MLP neurons of a small language model. Each row is named by its layer, matrix (down: output weights) and neuron, and shows model dimensions 240-303. Each number is 200 + 30 x the weight over its row's rms, rounded and kept within 0 to 999.
A block is one neuron, or neurons of one layer that tend to fire together. After each block is what it responds to, as a language model described it from the Wikipedia text at the highest values.

L5.down408,164,220,272,196,204,214,176,185,169,200,216,244,178,226,209,238,194,143,139,170,214,220,204,204,227,183,137,155,258,220,157,229,200,192,154,207,213,221,211,229,241,167,177,188,169,209,219,172,152,191,190,126,171,178,202,223,239,156,211,148,174,252,176,147
L5.down521,206,204,189,135,229,165,211,220,239,170,193,231,199,194,167,164,213,187,168,215,152,197,166,201,206,160,174,187,151,238,174,221,204,188,152,164,223,154,238,166,181,169,185,259,231,230,241,233,176,168,173,174,203,197,208,185,245,216,202,221,185,163,171,204
L5.down594,200,166,220,198,224,192,236,210,214,155,229,177,184,260,187,225,238,184,179,268,208,125,206,243,170,226,264,152,230,226,199,198,237,215,159,256,188,201,174,224,163,181,175,131,206,233,174,231,194,216,163,218,281,203,178,200,192,207,206,223,251,187,284,167
L5.down918,161,229,191,191,223,210,177,209,191,235,206,152,174,245,180,189,195,213,235,185,201,208,250,140,219,215,179,177,174,242,167,204,229,171,216,282,228,156,226,185,254,218,155,201,208,197,204,163,202,164,206,174,178,210,201,197,233,267,195,174,257,211,161,130
The space or century digits (19, 20, 18) that begin a year right after a month or day, e.g. "12 June 2023", "July 1989".

L4.down490,183,227,163,174,135,242,158,235,204,213,177,152,172,260,173,168,156,219,203,244,201,235,226,155,182,220,182,217,163,215,171,210,229,156,187,184,165,186,201,189,159,211,137,271,204,190,205,173,220,189,174,238,231,215,222,198,231,212,241,180,217,169,185,222
Fires on the space or first digits of a year that follows a month name, day-month, or in/of/early, e.g. 9 December 748, in July 1927, October 21, 2024.

L6.down97,161,186,187,207,145,179,142,153,193,204,216,202,193,224,234,208,180,243,204,147,174,208,151,214,216,142,193,187,210,189,200,268,146,228,233,191,189,228,181,187,113,173,186,160,248,216,186,171,210,194,179,170,200,219,231,161,239,213,203,202,160,217,262,189
L6.down134,202,180,229,258,183,189,242,125,236,213,190,202,170,209,203,188,198,235,174,228,213,241,146,163,183,271,199,191,160,191,253,243,182,219,196,180,199,225,203,218,228,166,196,204,276,203,225,182,181,212,244,242,186,193,247,187,168,200,189,236,224,183,246,212
L6.down139,234,218,216,191,185,230,189,206,215,262,232,179,167,208,190,196,211,181,241,188,249,217,208,236,218,192,292,184,179,208,213,212,237,168,180,192,187,183,198,211,192,169,225,232,174,178,190,151,138,167,147,206,154,215,247,191,164,173,213,246,203,203,156,244
L6.down229,189,171,215,229,175,180,163,131,83,193,161,184,221,212,171,158,231,180,200,234,200,204,207,225,241,193,205,225,181,186,172,232,183,214,204,225,243,220,248,175,156,171,171,224,188,188,183,192,193,213,259,217,212,190,159,227,207,206,220,182,214,199,204,168
L6.down318,225,155,201,188,202,193,172,185,197,262,170,232,157,174,243,197,159,207,182,228,187,169,219,231,214,182,156,193,213,194,217,165,201,234,165,212,206,177,190,189,156,189,246,188,199,172,187,171,206,224,151,176,191,149,206,191,211,199,186,184,206,206,223,175
L6.down389,265,192,252,236,219,216,161,163,220,182,170,235,216,176,200,209,267,125,178,230,225,178,193,250,173,178,210,235,258,235,170,208,148,179,204,196,202,202,204,228,167,229,233,196,187,186,139,195,193,201,220,151,186,234,146,191,201,203,213,130,189,207,168,222
L6.down569,211,231,240,162,173,199,211,182,230,143,158,201,189,250,205,200,246,192,148,214,208,208,144,227,203,211,125,205,170,173,185,202,174,211,252,179,255,165,226,211,152,236,207,216,173,198,244,176,267,173,233,196,199,209,242,179,205,206,217,184,232,157,178,176
L6.down576,186,216,209,182,112,163,182,203,271,188,143,215,244,183,185,214,221,200,160,153,209,208,161,240,214,208,181,162,161,187,216,218,198,210,205,162,280,188,160,181,259,189,229,201,211,183,252,139,153,150,179,242,154,219,230,179,186,194,139,197,195,185,151,227
L6.down620,202,252,211,207,179,167,214,244,229,195,188,173,205,214,180,229,181,255,224,237,176,172,201,159,189,210,142,217,196,173,175,252,237,186,216,208,191,175,193,232,212,214,150,171,226,256,239,220,173,197,184,240,220,162,207,175,196,209,196,187,166,167,195,198
L6.down679,210,182,197,207,166,231,174,188,213,198,172,202,176,158,211,162,235,143,125,213,168,176,170,161,222,181,195,171,175,217,164,299,197,219,145,190,216,216,207,193,219,199,220,158,195,252,206,153,189,210,190,185,236,221,177,173,247,237,176,210,197,165,303,170
L6.down727,235,202,223,194,227,173,184,169,182,249,210,168,230,218,188,184,254,192,193,210,212,220,190,221,194,169,202,198,159,217,216,190,219,224,139,165,229,264,167,157,153,217,220,192,171,199,235,204,182,179,225,174,181,207,213,175,210,226,201,175,171,205,253,253
L6.down788,221,199,199,159,207,162,235,209,159,220,173,192,195,237,184,234,167,151,201,182,210,224,220,234,168,250,250,231,178,241,175,195,174,159,188,213,205,236,238,208,227,168,189,192,185,245,158,198,159,156,176,155,228,198,171,205,200,150,217,209,215,237,202,229
L6.down837,239,201,182,241,203,168,184,237,226,203,204,205,180,195,239,184,248,217,205,171,189,153,166,191,210,200,112,236,191,194,201,195,193,200,192,249,209,222,198,238,117,219,126,243,223,171,204,220,228,172,213,191,226,218,196,193,177,165,210,166,133,199,193,234
L6.down878,172,271,198,248,185,195,140,185,195,200,196,218,210,202,169,189,245,162,249,175,234,241,252,166,178,188,183,165,251,221,246,205,175,207,180,161,209,266,226,196,216,113,210,185,192,188,196,216,188,207,230,238,216,189,147,179,209,193,179,176,166,204,228,181
L6.down1013,202,205,140,197,112,186,228,200,214,246,199,169,156,202,211,217,213,190,200,236,187,233,179,222,180,172,186,191,176,158,145,204,230,195,228,234,192,76,214,217,132,228,249,177,219,171,228,230,180,227,208,237,129,199,232,172,223,215,259,211,190,169,177,204
L6.down1070,187,174,219,190,237,210,181,135,176,201,158,222,148,178,203,142,182,194,198,168,216,263,210,175,163,204,206,233,182,181,197,209,121,203,197,152,229,205,124,211,181,192,173,198,165,201,218,205,210,183,177,155,179,222,164,226,252,193,200,189,246,211,149,175
Day or year numbers in dates and the space just before them, after a month name or on, from, since, e.g. died on 7 April, October 6.

L6.down44,163,220,183,188,169,275,227,224,215,194,132,156,176,255,187,224,210,222,174,149,209,157,232,182,206,232,217,179,178,163,144,215,262,197,198,195,151,200,241,160,142,197,219,220,202,214,191,230,204,142,239,210,270,207,232,181,177,177,173,147,174,205,258,171
L6.down246,192,213,214,200,165,155,200,216,132,169,166,211,161,246,233,196,185,233,148,239,215,182,227,204,204,227,240,229,181,215,199,210,181,172,232,186,210,188,208,206,160,179,189,256,253,211,138,188,223,172,214,163,221,165,158,193,155,147,197,233,245,176,163,253
L6.down261,177,200,227,133,199,175,175,210,143,126,204,193,199,174,209,224,206,170,229,219,215,146,224,220,212,201,249,195,212,240,190,158,202,178,195,170,184,198,154,197,235,190,198,214,183,194,183,182,202,160,182,182,233,212,149,157,228,173,231,224,254,178,216,176
L6.down418,224,174,258,175,181,193,225,171,180,208,141,197,152,255,183,193,158,195,156,180,172,227,204,199,181,244,176,189,175,210,163,165,203,233,167,206,248,179,191,155,175,216,156,169,235,219,147,122,208,201,176,112,237,219,180,271,193,222,249,171,189,197,178,192
L6.down509,201,186,187,187,207,208,223,220,225,177,199,222,183,250,186,194,261,211,218,191,207,215,196,136,183,180,210,193,178,230,147,189,224,233,244,201,233,223,184,218,201,167,160,210,225,226,158,229,187,256,188,186,223,186,250,181,208,229,190,204,188,235,184,200
L6.down529,183,198,158,237,148,171,191,189,167,178,176,177,180,198,219,206,200,226,145,192,190,175,227,247,211,181,271,242,172,185,172,211,229,195,184,219,167,196,213,209,242,206,206,207,224,97,194,154,215,208,235,165,206,175,214,185,214,191,177,226,236,163,234,240
L6.down579,169,199,182,220,198,233,191,199,231,172,190,212,188,189,186,222,226,220,205,166,206,217,228,201,234,155,164,194,191,225,144,282,171,203,183,152,206,174,208,190,259,171,191,210,210,158,188,198,163,193,243,161,184,190,168,251,148,233,189,176,180,168,244,195
L6.down663,167,242,167,191,233,236,186,180,180,162,212,137,179,135,224,230,165,224,183,179,224,174,229,217,197,203,186,219,258,197,181,158,174,208,126,237,221,181,181,169,225,221,126,174,188,157,181,231,219,184,186,218,233,226,183,234,228,139,228,235,241,222,205,207
L6.down699,230,213,203,234,224,170,191,229,188,238,197,187,180,180,224,286,194,203,244,198,223,144,215,240,256,207,170,241,205,191,154,194,164,173,195,226,181,172,204,223,149,271,199,184,164,188,213,193,199,284,234,197,154,180,259,239,184,234,203,184,187,184,220,200
L6.down774,256,194,214,214,198,252,217,195,266,229,180,209,217,250,203,186,220,195,238,250,195,220,223,261,172,195,210,188,158,213,216,201,264,166,163,209,195,166,193,179,199,187,185,155,165,216,216,192,229,151,199,155,210,241,150,231,221,251,180,193,207,157,238,243
L6.down808,196,219,201,240,216,224,171,204,215,232,164,228,196,152,239,165,228,230,199,213,191,205,205,226,218,203,194,175,200,249,190,218,187,145,168,146,207,230,200,281,183,197,192,185,202,238,209,171,197,255,201,218,170,200,204,182,151,178,208,258,206,201,216,198
L6.down961,189,203,184,202,144,215,164,236,219,172,174,198,214,221,229,191,217,166,146,204,227,212,196,170,185,193,220,241,199,236,232,175,219,223,169,224,225,130,200,210,248,203,165,240,137,195,163,211,175,241,173,220,158,186,164,236,240,242,211,123,201,231,148,183
L6.down1109,185,185,166,181,198,150,140,211,252,191,246,222,189,188,172,164,197,188,214,206,195,175,228,221,192,212,196,216,183,218,215,204,183,212,193,201,190,180,200,169,195,205,244,194,235,201,152,171,224,177,173,191,202,148,200,210,127,228,164,187,168,193,133,177
L6.down1125,202,169,205,160,204,211,243,195,195,201,198,194,206,183,224,212,213,189,235,146,205,179,233,154,201,164,182,166,196,236,205,149,212,170,97,183,216,186,238,181,203,210,163,160,178,178,217,185,224,235,219,205,182,235,196,209,225,194,154,233,191,215,254,173
L6.down1157,200,200,211,174,224,209,249,188,184,250,161,186,163,203,220,153,206,214,176,247,251,197,178,170,190,203,218,178,205,207,181,219,203,159,217,189,249,221,217,190,190,204,188,181,156,217,239,153,162,181,255,202,185,168,240,220,194,203,244,202,155,257,196,223
L6.down1244,235,173,227,243,238,213,201,218,174,200,196,181,197,113,208,178,226,157,230,186,195,215,181,235,200,193,200,209,219,205,209,182,250,182,183,188,211,212,192,183,274,204,116,192,195,181,190,143,157,223,214,194,164,178,145,261,166,239,228,203,208,255,244,195
Tokens just before or at the start of a number, mainly the century digits of a year after the early, mid- or late (19 in 1990s, 20 in 2000s), also counts and measures.

L5.down462,205,193,173,199,207,145,163,229,203,227,196,199,171,259,223,236,175,175,149,179,176,177,191,178,182,180,140,281,219,160,251,200,173,205,210,221,183,236,221,216,177,193,146,191,169,228,220,222,245,232,261,200,177,212,208,149,185,201,184,212,243,211,201,254
L5.down660,195,175,212,210,218,198,174,233,164,158,244,217,230,140,198,209,187,199,200,205,213,207,205,206,232,129,168,177,213,183,173,167,253,251,167,209,254,134,192,215,172,182,160,203,261,234,197,202,246,237,189,187,251,201,204,154,270,147,238,207,194,207,208,174
L5.down705,208,213,230,207,170,187,275,180,200,221,163,229,177,85,273,221,246,226,214,210,246,190,271,156,195,184,244,254,229,196,160,198,232,208,170,242,241,189,199,266,231,161,204,221,217,184,202,185,219,155,204,216,178,170,169,160,216,216,232,223,159,222,232,221
L5.down831,185,202,165,216,171,213,246,177,160,235,203,261,199,168,209,211,202,201,199,219,213,203,226,198,133,235,210,230,209,191,177,210,184,168,234,223,206,206,250,224,219,173,217,186,169,252,214,166,187,194,239,207,217,268,208,243,178,175,202,149,187,130,211,255
Final word pieces that complete multi-piece proper names, mostly football clubs and places, e.g. Rother|ham, Roch|dale, Log|ro|ñés, Ålesund.

L4.down232,246,210,165,204,184,206,187,266,194,242,240,216,177,146,215,172,170,190,176,202,216,236,202,219,171,218,210,252,246,201,156,211,179,204,191,233,205,174,190,243,236,186,177,206,203,230,176,216,221,226,256,219,262,223,236,210,175,153,179,152,209,227,200,180
Tokens that continue or join a multi-part proper name, such as a surname ending, hyphenated part, ampersand or "and", e.g. Šab-ac, Malak-Malak, Ryerson & Burnham.

L6.down47,198,174,197,192,196,223,189,196,173,200,173,274,167,202,179,176,248,207,245,191,237,231,187,168,231,186,151,224,254,208,182,199,192,199,194,191,194,195,175,234,232,222,173,184,239,204,242,198,172,192,158,178,157,169,220,161,226,197,230,215,174,233,211,206
L6.down55,204,200,255,158,185,261,172,249,203,196,160,233,129,257,209,188,234,190,159,144,204,179,167,192,248,213,205,132,244,227,209,188,182,224,180,221,241,189,254,263,220,145,197,229,174,235,238,181,206,227,143,160,169,220,189,162,182,265,202,195,170,196,191,242
L6.down143,141,197,180,205,233,199,245,227,196,176,180,189,213,207,188,209,190,209,205,205,188,190,198,205,158,241,180,165,154,233,162,262,199,207,170,268,232,150,210,282,226,199,225,263,152,179,216,169,237,230,236,225,181,225,195,255,203,199,171,208,228,156,151,161
L6.down191,236,172,219,212,200,197,210,185,220,203,183,155,239,177,208,148,195,212,140,187,221,208,228,208,157,161,205,263,185,159,202,172,188,259,191,204,190,215,214,238,174,166,240,208,187,220,225,187,215,194,197,254,183,189,181,206,227,211,220,240,194,149,298,282
L6.down329,220,268,205,217,160,178,192,208,214,189,155,219,186,197,143,199,159,201,254,144,244,172,172,199,238,171,166,168,207,227,197,175,139,232,190,209,224,210,237,265,199,179,195,209,194,165,213,160,219,218,212,229,188,196,167,211,203,162,243,280,210,207,171,184
L6.down359,148,173,200,236,199,169,218,183,207,186,179,254,208,192,205,216,178,193,174,192,207,221,168,196,253,191,223,142,255,217,236,212,240,221,197,208,220,204,171,190,144,202,172,239,217,213,145,159,206,249,191,177,205,151,233,213,205,249,249,212,229,208,250,199
L6.down497,254,178,231,212,146,180,231,177,250,185,140,163,194,193,267,220,257,237,223,232,208,195,214,218,217,145,269,215,253,175,222,223,192,185,217,259,192,189,182,183,217,165,166,178,161,210,170,243,175,136,197,221,201,234,165,156,211,200,229,186,228,203,245,208
L6.down646,206,194,156,172,193,188,216,219,178,230,131,182,189,164,232,203,189,265,251,183,209,213,191,165,178,192,174,154,281,187,182,190,196,265,173,210,222,196,180,216,190,259,187,168,249,159,163,204,188,146,190,156,231,206,229,194,219,196,204,186,171,204,217,155
L6.down690,196,221,173,205,275,196,162,180,175,275,196,235,258,190,295,207,159,201,187,178,201,202,208,217,112,207,158,236,244,214,129,177,213,251,212,235,167,219,203,179,225,210,222,181,179,159,221,148,187,155,139,253,184,167,181,189,200,199,247,211,154,198,223,206
L6.down717,162,266,207,177,176,138,207,186,226,240,218,253,217,206,184,170,184,205,218,225,206,255,211,189,234,230,201,285,135,175,203,159,203,213,239,176,210,173,202,217,190,180,223,209,194,177,146,197,145,186,228,212,177,182,240,220,171,211,189,244,180,257,144,235
L6.down751,220,188,165,176,211,178,264,250,199,220,191,216,217,220,221,202,181,212,248,179,217,220,196,199,203,215,173,211,202,157,165,157,210,202,160,186,192,179,230,176,222,183,182,224,227,228,200,163,221,246,151,200,205,203,196,165,169,186,190,195,170,193,130,179
L6.down800,150,207,211,176,178,198,199,183,196,169,201,192,171,208,136,208,166,202,217,216,227,214,198,193,198,206,173,190,182,185,145,142,232,224,183,205,199,245,210,184,180,193,123,225,177,246,197,245,185,185,222,226,203,156,221,247,196,190,193,193,227,209,100,163
L6.down818,203,196,213,215,211,181,246,207,127,251,173,173,251,143,230,172,191,235,228,177,214,201,195,207,187,185,185,245,258,218,216,190,170,191,212,188,200,200,197,232,183,192,216,221,217,171,178,178,229,155,166,179,163,193,200,216,238,166,202,194,130,177,283,161
L6.down890,169,181,196,217,232,183,231,191,202,210,169,213,203,186,238,174,240,229,208,175,210,206,140,177,164,204,213,227,194,231,183,168,190,211,175,187,169,197,137,210,238,211,174,183,181,242,187,183,192,174,216,227,149,147,171,273,221,145,219,233,192,225,165,190
L6.down1009,242,192,195,206,174,203,217,137,189,179,185,188,188,200,204,187,176,218,228,170,206,161,231,206,142,156,189,178,171,192,163,193,231,196,232,246,179,188,210,181,212,179,257,129,154,150,202,182,188,177,160,204,245,235,202,185,212,220,151,224,234,184,216,210
L6.down1079,166,176,206,201,245,186,230,193,249,206,162,161,224,175,206,203,193,205,188,185,223,137,197,206,197,164,211,238,191,232,265,206,189,241,203,135,174,187,218,191,183,179,220,193,162,206,220,193,240,185,175,195,256,192,206,228,137,173,171,186,188,193,256,242
Final subword piece that completes a multi-token foreign proper name, often in tables before a pipe, comma or bracket, e.g. Walkü-re, Ösökhbay-ar, Tognazz-i.

L5.down210,140,211,200,143,189,232,203,221,210,194,158,188,178,200,203,209,163,207,157,202,176,243,159,190,213,210,217,268,170,232,178,220,205,177,170,167,232,180,200,242,160,230,159,213,187,193,194,179,171,204,121,137,179,198,203,187,212,201,174,198,167,201,267,253
L5.down273,227,174,217,267,185,198,217,224,196,158,209,187,218,197,230,210,146,183,215,172,197,180,162,238,219,224,184,232,178,178,210,211,193,192,177,188,184,148,196,146,199,246,188,218,206,204,160,251,212,250,191,225,222,180,217,194,226,212,197,259,187,239,184,180
L5.down536,194,195,233,201,198,193,226,230,218,213,199,177,236,248,251,224,191,196,212,244,143,238,195,202,206,231,161,159,222,162,180,165,241,246,166,185,189,227,239,251,173,181,144,230,262,225,210,228,165,184,223,195,176,149,156,199,179,187,198,176,235,203,201,229
L5.down718,111,171,186,160,188,190,239,243,170,199,186,177,172,189,172,216,231,153,189,175,185,154,220,226,141,248,205,211,158,266,245,224,238,254,207,225,220,157,240,219,212,214,188,202,193,173,162,223,230,168,198,169,160,225,183,237,164,266,226,167,222,189,140,197
Number tokens, especially digits and thousands commas, after approximators like about, nearly, over, for, as in about 8,000, nearly 13 years, more than five.

L6.down82,179,225,221,211,188,222,174,260,204,183,227,124,223,207,173,208,210,205,198,180,182,180,217,180,217,176,191,234,206,249,253,220,220,189,194,230,180,151,189,187,159,191,256,209,209,208,239,237,209,187,198,132,228,201,214,153,173,165,202,154,199,177,161,178
L6.down99,193,214,214,227,219,177,226,247,189,204,228,177,208,266,223,213,198,253,183,188,181,247,187,182,211,201,200,168,196,188,227,214,237,187,164,155,207,168,150,200,167,210,172,196,261,185,189,133,226,197,175,169,168,206,169,221,194,203,192,138,159,212,229,179
L6.down241,189,224,155,149,257,191,167,211,213,201,186,200,207,198,192,174,187,177,226,214,171,153,212,254,195,186,219,134,226,215,185,218,266,248,206,163,221,166,160,215,206,162,246,152,200,208,163,217,232,165,183,168,223,149,165,166,216,205,280,182,192,256,288,194
L6.down274,251,185,182,162,225,168,209,198,189,119,155,191,186,197,224,221,216,236,175,184,164,213,195,215,227,227,197,212,199,175,188,173,153,198,119,182,201,166,242,230,174,212,176,241,193,208,193,186,222,181,159,173,128,142,237,212,196,189,139,204,294,209,203,168
L6.down299,237,184,200,212,176,197,197,197,175,221,201,241,240,162,232,196,192,187,195,158,184,132,163,196,229,223,220,179,202,143,224,230,199,174,184,234,203,185,191,205,214,207,228,159,171,229,219,193,265,169,120,174,167,174,223,163,161,163,219,228,174,155,199,182
L6.down333,211,225,175,194,179,170,190,231,237,178,253,173,149,188,279,183,225,220,184,189,246,227,246,238,138,236,211,194,189,274,256,172,187,242,183,195,183,167,202,179,208,225,183,255,158,232,199,259,229,208,215,166,179,169,212,200,151,206,182,208,196,178,157,127
L6.down379,226,170,187,212,189,170,167,246,216,248,240,230,195,243,161,224,211,187,267,229,196,217,227,188,246,203,208,179,242,182,218,176,238,174,211,229,175,208,201,227,232,184,157,237,236,188,233,149,193,153,189,178,160,166,107,203,210,205,211,245,159,161,223,224
L6.down456,253,178,164,202,189,210,232,217,207,196,170,210,178,142,225,236,206,155,224,160,239,205,235,223,206,207,165,191,152,219,191,189,170,207,189,264,167,192,242,222,220,188,208,264,181,222,174,211,209,198,231,228,195,247,185,192,185,185,153,229,186,193,212,192
L6.down623,273,177,218,175,188,178,242,234,157,218,224,159,204,191,184,211,147,170,183,191,181,192,190,186,206,188,234,174,214,219,196,225,197,177,210,222,221,195,181,221,146,155,193,209,264,184,192,161,192,233,211,161,134,186,187,229,169,200,163,178,196,194,278,194
L6.down665,175,195,151,234,159,193,166,191,208,177,128,245,181,193,177,197,181,202,195,203,251,279,184,192,212,169,203,227,197,215,171,173,220,180,190,178,223,168,207,164,205,165,225,191,202,244,201,178,167,183,220,197,233,199,248,181,239,193,204,187,178,183,134,221
L6.down754,233,243,167,195,169,243,207,210,198,194,258,252,211,170,203,211,190,226,161,209,210,209,223,178,190,124,226,180,148,157,194,181,218,190,191,226,200,230,170,208,245,204,228,188,255,171,226,172,235,140,234,134,159,232,247,210,236,216,234,202,178,210,204,212
L6.down787,231,232,184,193,247,227,185,241,174,228,166,181,204,188,249,191,229,241,159,179,220,161,183,193,196,197,246,180,257,204,202,217,184,183,183,209,195,211,236,200,213,162,186,204,206,233,224,176,235,267,199,198,217,202,221,198,165,236,205,235,263,227,207,166
L6.down821,178,171,194,231,219,197,194,186,196,175,232,197,212,172,186,161,208,182,216,134,207,203,213,242,198,199,196,209,218,189,195,176,209,181,246,171,168,235,108,265,170,217,240,211,194,148,214,196,220,185,202,164,220,189,208,241,207,230,202,239,194,142,180,210
L6.down1089,185,225,217,232,138,180,199,193,210,191,170,238,138,169,275,191,201,197,238,170,227,255,202,195,204,189,195,200,216,238,213,201,194,191,176,176,196,193,147,239,108,188,156,199,215,188,222,173,221,162,188,189,184,237,240,191,235,223,162,227,203,186,249,208
L6.down1158,223,171,167,190,237,148,195,184,185,228,161,223,260,186,227,179,231,144,171,184,145,250,190,232,153,184,242,159,208,229,176,212,149,167,116,242,158,215,220,192,171,276,155,219,204,191,142,168,210,162,203,240,156,201,161,199,210,232,146,203,161,199,172,180
L6.down1185,161,159,163,166,183,201,210,167,193,208,171,173,180,235,223,176,158,200,257,220,188,185,132,205,175,169,183,205,176,212,270,235,145,236,182,182,235,154,186,212,230,206,186,135,241,245,203,226,206,193,158,206,213,172,175,236,215,193,210,187,240,153,246,185
Tokens just before a broader place name in location phrases: commas and of/in after a town, and the start of country or state names, as in "Portland, Oregon", "region of Gujarat", "Arkansas, United States".

L5.down1,232,172,191,273,172,203,245,261,184,230,243,236,173,174,231,163,167,213,227,220,207,271,259,218,160,219,173,209,183,235,205,172,157,199,189,210,225,215,215,170,162,195,185,206,186,212,265,199,191,181,186,204,202,226,192,246,189,222,176,235,225,208,139,175
L5.down59,220,243,167,253,186,179,204,227,216,224,175,176,215,188,183,225,184,248,199,161,127,208,218,206,241,142,195,222,240,210,182,135,176,182,214,190,215,190,187,227,227,191,198,179,205,201,185,215,175,139,217,148,182,182,138,196,165,195,175,196,187,211,268,171
L5.down126,228,210,208,221,237,239,210,190,234,198,220,184,227,206,175,205,208,202,173,185,207,194,253,155,205,267,219,175,175,195,170,239,201,177,231,212,191,194,179,193,182,112,222,215,222,165,192,220,208,204,150,229,223,197,214,135,191,215,173,203,197,194,212,223
L5.down1006,248,180,146,200,210,164,152,228,187,195,205,177,222,238,156,202,178,146,173,199,241,234,204,244,166,220,207,184,212,202,201,167,216,200,189,233,212,177,257,183,176,210,243,269,175,227,125,183,188,160,260,208,134,212,178,166,212,168,176,229,204,174,139,158
Prepositions, mostly of, after quantity or location words, as in one of, out of 940, the north of, some of; also to, in.

L4.down3,201,191,159,130,149,223,178,238,206,216,173,257,186,220,225,190,176,159,255,217,194,264,229,182,231,191,223,207,203,224,220,181,221,189,166,207,165,231,170,156,186,146,157,254,166,188,200,197,201,133,158,222,186,214,167,235,179,197,173,220,245,217,187,176
Tokens that continue a just-named location, mostly the comma after a city and the region that follows, e.g. Tokyo, / Colorado / Prefecture / -ville, plus where after a place.